Weights of a small GPT-style language model, trained from scratch on English Wikipedia.
Size: width 256, 2 heads of 128 (1 for keys and values), vocabulary 4096, 11.4M parameters.
Architecture: no biases in attention or MLP, tied embeddings, normalized queries and keys.
Training: a variant of Adam for these matrices, 285M tokens, 8683 steps.
MLP neurons of a small language model. Each row is named by its layer, matrix (gate and up: input weights) and neuron, and shows model dimensions 64-191. Each number is 200 + 40 x the weight over its row's rms, rounded and kept within 0 to 999. A neuron's up and down rows have the sign that makes its largest values positive.
After each neuron's rows, "fires after" lists the tokens most often just before its 100 highest values on Wikipedia text that the model never trained on.

L6.gate333,219,247,291,218,223,259,248,221,207,237,190,218,250,168,124,213,228,144,187,230,167,231,168,163,239,221,163,225,234,265,202,224,222,207,107,169,241,237,199,244,178,156,164,196,212,221,226,175,163,208,207,192,198,255,153,172,171,171,231,187,283,218,135,188,192,181,240,232,149,213,261,185,171,240,208,191,195,174,163,302,212,184,212,164,199,263,158,213,167,138,142,200,117,244,199,229,230,253,264,151,204,176,207,204,259,227,87,155,242,131,177,212,257,218,176,206,174,280,212,214,143,193,237,170,208,266,246,193
L6.up333,234,186,147,234,254,228,187,159,246,131,175,233,252,247,230,261,199,220,220,221,207,200,247,163,241,140,201,149,162,273,189,242,224,194,189,212,181,171,233,223,233,218,80,205,239,207,192,103,119,179,165,183,256,284,126,184,210,180,169,196,188,206,150,109,216,202,182,193,261,166,253,201,220,146,167,174,182,202,187,265,183,157,210,135,148,214,228,257,226,112,115,182,163,201,237,139,180,198,214,208,238,165,198,211,255,181,181,187,167,254,224,228,236,230,204,149,169,143,180,158,179,192,208,203,208,215,139,155
fires after: " B", " Ar", " c", " com", " b", "C"

L9.gate476,232,165,214,169,201,189,245,187,246,204,177,175,249,178,241,189,226,209,212,210,180,163,239,255,281,210,112,225,237,202,189,179,273,188,209,271,231,127,221,178,154,238,205,212,199,249,234,295,185,178,232,199,178,147,206,233,277,197,253,197,218,164,223,217,218,182,204,215,219,174,177,160,227,207,187,285,184,215,218,236,213,231,134,111,203,174,220,250,142,178,146,204,187,256,186,220,188,281,199,143,244,145,144,121,256,173,208,162,139,207,181,251,202,229,161,156,125,311,154,226,115,242,195,78,236,266,198,105
L9.up476,199,249,240,244,208,255,246,178,220,175,229,153,218,182,226,247,233,218,248,172,183,241,147,206,149,189,163,230,205,255,154,180,220,152,161,230,223,179,174,164,168,212,165,197,240,203,261,182,266,246,194,180,123,158,115,237,190,218,179,162,215,174,228,143,278,225,208,176,145,257,240,183,201,177,220,211,252,232,203,179,139,208,147,242,174,215,182,252,231,176,184,137,112,199,266,223,194,229,160,221,192,211,247,217,268,194,117,230,194,194,182,183,156,104,206,212,250,216,168,203,181,213,161,142,203,178,171,108
fires after: " C", " c", "C", " G"

L9.gate395,237,244,225,228,143,201,169,159,172,205,223,155,122,208,117,124,143,259,137,150,203,151,180,185,291,243,199,152,214,249,212,210,225,214,157,179,216,241,218,147,176,213,220,120,152,255,242,216,201,248,221,244,220,260,195,209,295,270,193,218,253,180,204,119,151,210,189,235,252,222,233,211,170,202,194,242,221,164,153,174,150,222,276,204,187,256,213,189,171,190,196,169,206,189,169,125,171,244,193,154,223,178,192,191,233,221,160,179,156,149,190,257,216,209,187,203,189,252,162,261,159,270,187,221,194,185,266,167
L9.up395,253,225,189,275,276,225,170,161,151,219,186,201,217,256,307,183,184,241,215,166,261,252,177,202,162,189,198,173,241,196,177,178,229,202,167,257,230,162,175,223,159,204,166,219,216,229,161,200,192,201,199,215,224,212,204,155,182,234,157,194,253,165,198,163,239,227,196,149,227,218,203,173,177,214,317,210,188,217,242,224,201,193,190,198,200,231,101,191,147,229,206,178,186,148,293,202,231,186,210,214,193,188,209,149,191,254,242,234,270,229,202,272,247,229,224,149,209,218,92,256,179,204,195,187,204,278,235,215
fires after: " W", " K", " w", " H", "W", " S"

L8.gate464,187,237,183,161,154,207,227,201,257,161,188,197,237,277,257,174,120,162,169,144,204,227,151,281,218,142,249,190,273,170,212,192,200,225,138,233,162,240,171,243,180,211,189,223,214,194,183,180,192,155,184,114,214,219,161,222,264,169,220,197,180,141,207,259,180,260,169,184,221,191,281,256,149,159,239,276,165,239,179,176,205,111,179,244,219,183,146,176,214,180,218,151,227,198,280,279,209,243,185,189,207,181,227,169,256,283,292,206,196,205,193,215,192,245,222,229,261,178,185,207,143,208,158,170,235,196,165,237
L8.up464,249,181,173,226,119,222,175,173,109,171,190,213,161,243,160,103,193,190,208,225,193,243,220,200,257,176,229,264,193,211,208,181,209,164,137,258,224,234,239,163,190,250,156,186,212,159,201,202,134,179,240,142,157,243,238,216,132,128,193,277,209,165,199,245,217,236,199,195,189,168,205,164,227,160,251,135,223,155,226,199,181,127,134,211,166,206,244,238,232,208,214,224,238,158,202,257,204,128,214,240,241,275,244,220,256,285,167,224,167,162,204,190,144,284,218,286,194,250,183,182,247,206,175,237,246,227,221,187
fires after: " The", " the", "The"

L8.gate179,151,258,260,184,146,236,246,224,171,167,217,244,210,128,196,149,269,221,189,171,197,258,181,168,236,184,154,243,170,253,178,153,200,272,129,206,178,212,235,221,177,260,179,259,258,88,143,136,233,220,184,242,271,276,260,181,183,143,280,282,223,203,145,182,190,193,166,126,241,154,174,269,199,162,276,209,225,253,173,211,122,175,213,214,176,224,191,182,279,204,147,173,193,208,210,164,189,182,154,206,146,144,187,247,239,229,227,193,183,169,249,215,220,215,198,196,186,150,217,168,158,235,237,171,192,187,227,162
L8.up179,135,125,195,275,110,234,244,222,215,156,190,179,250,217,194,181,215,221,193,216,175,153,137,184,220,191,277,153,208,225,193,214,206,240,187,302,176,167,245,209,202,232,155,186,145,147,234,171,184,139,223,236,167,193,220,207,182,206,273,211,185,132,193,225,187,180,178,203,247,176,246,176,260,218,187,174,225,154,240,228,205,133,193,213,151,225,167,109,247,237,185,238,174,164,139,210,176,245,258,268,150,184,202,225,189,174,210,180,227,217,211,219,215,269,103,227,204,216,173,186,149,235,248,300,195,201,214,241
fires after: " the", " The", "The"

L9.gate182,277,162,175,196,171,170,173,177,161,238,219,184,204,219,155,125,183,170,189,146,229,231,173,263,243,160,176,141,271,175,168,218,210,209,178,193,175,231,102,212,160,214,255,130,211,239,212,205,166,295,144,191,122,156,239,173,208,273,201,149,146,212,246,254,198,202,186,227,221,263,274,224,143,223,189,161,279,215,128,224,198,232,225,204,193,216,260,271,129,222,213,211,187,240,237,217,261,240,191,172,291,122,284,163,164,229,154,221,245,218,183,156,239,180,208,240,195,265,210,241,235,308,143,177,216,182,275,178
L9.up182,201,198,136,179,204,221,143,205,129,157,256,205,191,211,216,231,248,118,237,234,146,194,205,190,142,251,227,179,228,224,210,104,217,206,224,174,170,142,202,167,241,202,224,92,188,252,230,165,221,203,205,203,267,161,200,216,210,255,262,230,221,213,237,188,223,166,161,241,220,219,165,227,190,173,167,215,193,172,187,165,173,275,201,200,208,185,195,165,190,204,172,149,287,270,270,169,176,188,115,176,126,193,240,144,236,232,181,160,220,167,163,179,224,242,231,201,195,138,166,238,240,194,174,250,248,201,202,266
fires after: " G", " g", " W", "F", " w", " S"

L6.gate79,129,211,240,222,280,263,192,179,282,248,259,145,257,225,203,152,147,316,180,188,233,181,188,211,279,245,215,220,237,161,155,204,221,218,111,215,243,216,188,216,200,294,243,147,164,206,252,218,246,204,173,202,270,221,229,139,125,173,219,198,295,220,150,190,214,246,205,153,243,196,238,208,187,155,236,244,209,173,210,178,187,192,192,183,295,164,99,265,184,172,148,119,147,160,188,244,192,287,185,187,198,197,236,204,225,195,135,221,207,153,122,217,192,223,246,248,252,224,193,170,145,196,237,158,221,198,254,134
L6.up79,132,163,190,191,186,205,151,229,304,236,213,206,228,179,231,178,142,240,166,193,132,202,174,133,222,171,293,218,209,202,170,256,217,237,190,180,208,233,195,255,212,237,247,126,235,217,245,173,161,247,222,149,249,259,167,142,145,188,213,243,290,233,180,245,216,242,177,155,210,186,221,193,178,193,217,273,172,224,188,182,196,250,243,146,246,222,139,231,211,262,106,185,220,166,162,234,240,262,194,215,273,202,206,201,274,183,155,232,200,236,131,216,164,202,207,304,229,160,220,157,163,198,315,226,262,195,222,217
fires after: " C", " T", " out", " G"

L8.gate568,234,209,172,174,240,170,264,238,175,145,219,200,183,219,227,194,205,157,161,139,225,177,259,256,215,180,266,224,160,215,183,186,191,203,192,127,169,174,223,212,157,237,92,213,249,267,205,156,161,175,179,162,212,184,134,176,170,183,257,237,123,163,200,132,169,231,219,163,170,183,196,248,168,188,271,214,163,170,142,201,188,163,123,218,178,240,194,283,189,132,193,175,182,172,172,188,153,210,216,179,211,176,215,158,206,259,230,132,91,239,243,211,194,218,245,260,199,188,136,233,187,160,108,165,248,164,134,171
L8.up568,207,106,165,280,188,286,211,195,205,211,215,253,201,186,165,164,175,242,152,225,129,256,180,170,222,236,247,218,112,225,221,199,176,184,174,209,174,152,248,174,211,251,230,208,185,194,270,198,220,140,146,175,169,252,247,178,139,156,202,197,225,184,297,252,248,152,258,283,206,268,227,200,115,216,246,252,225,152,238,102,188,254,222,234,203,188,307,219,197,213,195,273,155,180,216,213,210,247,181,248,203,198,247,231,177,214,228,231,285,179,221,214,199,202,208,195,157,243,119,231,184,243,228,139,208,204,236,171
fires after: " the", " The", "The"

L9.gate14,210,261,261,183,201,163,206,198,211,206,165,198,266,264,196,246,240,233,199,256,148,206,251,258,160,245,152,158,143,189,89,197,282,173,152,115,256,233,195,183,146,219,154,235,243,230,141,216,213,194,170,119,212,210,237,206,167,194,220,226,182,149,166,211,239,230,236,143,241,247,176,170,102,224,352,211,215,208,248,196,209,228,145,198,209,290,225,150,157,241,142,243,204,291,158,227,156,275,167,170,210,225,183,174,207,205,189,249,183,193,152,215,221,250,212,178,217,234,158,172,153,213,237,144,205,191,185,244
L9.up14,145,220,208,278,219,187,232,200,179,207,247,203,167,310,251,202,204,151,224,186,175,253,186,198,226,238,223,135,186,266,198,262,149,166,169,174,199,171,133,180,207,93,208,157,229,212,203,191,158,260,158,202,223,150,242,174,157,242,247,110,189,140,155,230,218,155,237,132,277,129,156,190,216,202,241,198,258,171,262,310,201,238,243,226,188,158,176,218,198,152,185,233,216,198,235,204,133,213,124,180,217,225,249,203,308,266,176,201,160,143,201,224,169,203,165,244,199,214,206,116,252,144,253,183,163,208,215,145
fires after: " C", " M", " c", " My"

L6.gate101,195,187,179,211,191,169,208,112,232,288,278,218,295,211,130,238,100,225,171,138,210,206,168,239,308,131,178,176,222,171,232,175,177,169,219,241,240,294,209,150,246,189,205,122,203,240,227,274,225,270,171,177,199,193,185,167,127,244,179,198,241,131,168,178,253,233,169,229,260,182,249,189,190,218,197,228,250,158,191,240,169,210,202,226,211,212,245,174,201,207,208,185,180,228,168,163,170,235,186,134,270,217,276,151,216,178,102,187,285,183,202,195,219,202,205,268,231,175,201,222,249,190,211,184,188,213,178,245
L6.up101,173,231,244,230,245,167,246,140,153,165,178,241,252,154,179,206,199,187,198,141,265,128,172,181,206,197,293,250,208,303,141,222,291,207,192,216,149,267,206,226,186,200,216,183,177,229,210,115,229,206,205,195,130,307,103,185,233,169,238,212,277,160,192,210,257,175,218,256,187,207,302,237,185,180,96,199,174,203,211,217,266,223,292,214,190,253,215,152,278,246,134,241,122,197,177,191,187,217,189,204,173,184,257,273,123,184,214,199,248,214,184,200,167,163,217,193,247,210,147,116,178,166,206,251,224,214,201,262
fires after: " F", " G", " g", " first", " third"

L6.gate196,200,243,235,218,241,186,155,185,275,224,191,216,241,215,267,197,161,206,238,212,182,199,237,163,245,179,150,225,216,171,167,197,201,166,129,158,174,201,168,159,149,124,180,241,220,184,300,221,176,199,136,170,259,164,219,164,182,130,172,226,277,153,193,112,219,196,187,165,262,192,220,184,210,163,164,197,216,176,191,204,241,195,209,196,217,167,120,198,156,160,161,96,165,230,246,228,167,207,195,199,245,209,251,197,215,188,193,173,162,204,222,244,184,211,203,209,224,212,50,192,254,288,197,186,209,196,218,219
L6.up196,216,207,226,169,255,229,200,205,218,207,160,236,176,226,198,158,238,243,262,178,155,314,171,171,262,180,164,138,193,171,156,130,234,232,208,149,185,201,186,222,202,221,165,222,141,187,195,300,227,156,213,197,218,238,161,135,126,198,208,220,157,209,159,91,239,233,144,205,251,176,211,211,144,252,284,132,199,191,223,227,213,206,272,208,142,182,185,94,194,190,213,197,99,247,270,203,172,219,139,235,295,169,253,176,177,223,198,253,186,146,252,266,227,162,185,246,206,182,203,215,239,201,204,188,183,108,199,187
fires after: " C", " c", "T", " Rep", " T"

L9.gate77,229,246,261,233,208,231,132,163,204,191,240,200,200,206,188,177,153,262,205,209,157,215,242,184,243,159,223,181,245,186,193,222,240,182,268,150,159,195,214,170,198,155,218,162,160,269,194,171,158,167,128,205,257,147,145,103,224,170,133,236,192,246,206,168,165,219,210,204,148,212,289,223,203,290,237,218,148,261,193,231,175,182,134,183,167,251,227,227,160,235,260,136,231,206,229,153,225,223,220,257,190,180,248,190,252,226,137,270,230,207,135,255,161,188,241,131,252,298,206,206,191,244,226,226,211,260,173,182
L9.up77,200,232,179,196,203,214,244,177,198,138,199,212,214,241,210,241,238,217,235,201,246,244,122,178,281,225,206,157,145,224,219,148,179,169,221,186,249,142,266,113,259,135,145,217,258,223,188,216,193,189,214,212,198,205,187,247,124,243,147,277,267,170,201,221,151,154,248,211,254,179,186,144,138,130,202,283,256,211,186,154,223,227,298,233,181,265,290,221,168,207,271,191,225,100,151,226,179,208,204,185,213,239,183,208,205,208,177,218,233,237,179,196,324,256,178,200,165,300,209,195,202,192,142,231,284,181,216,196
fires after: " N", " K", " S", " s", " Q", " D"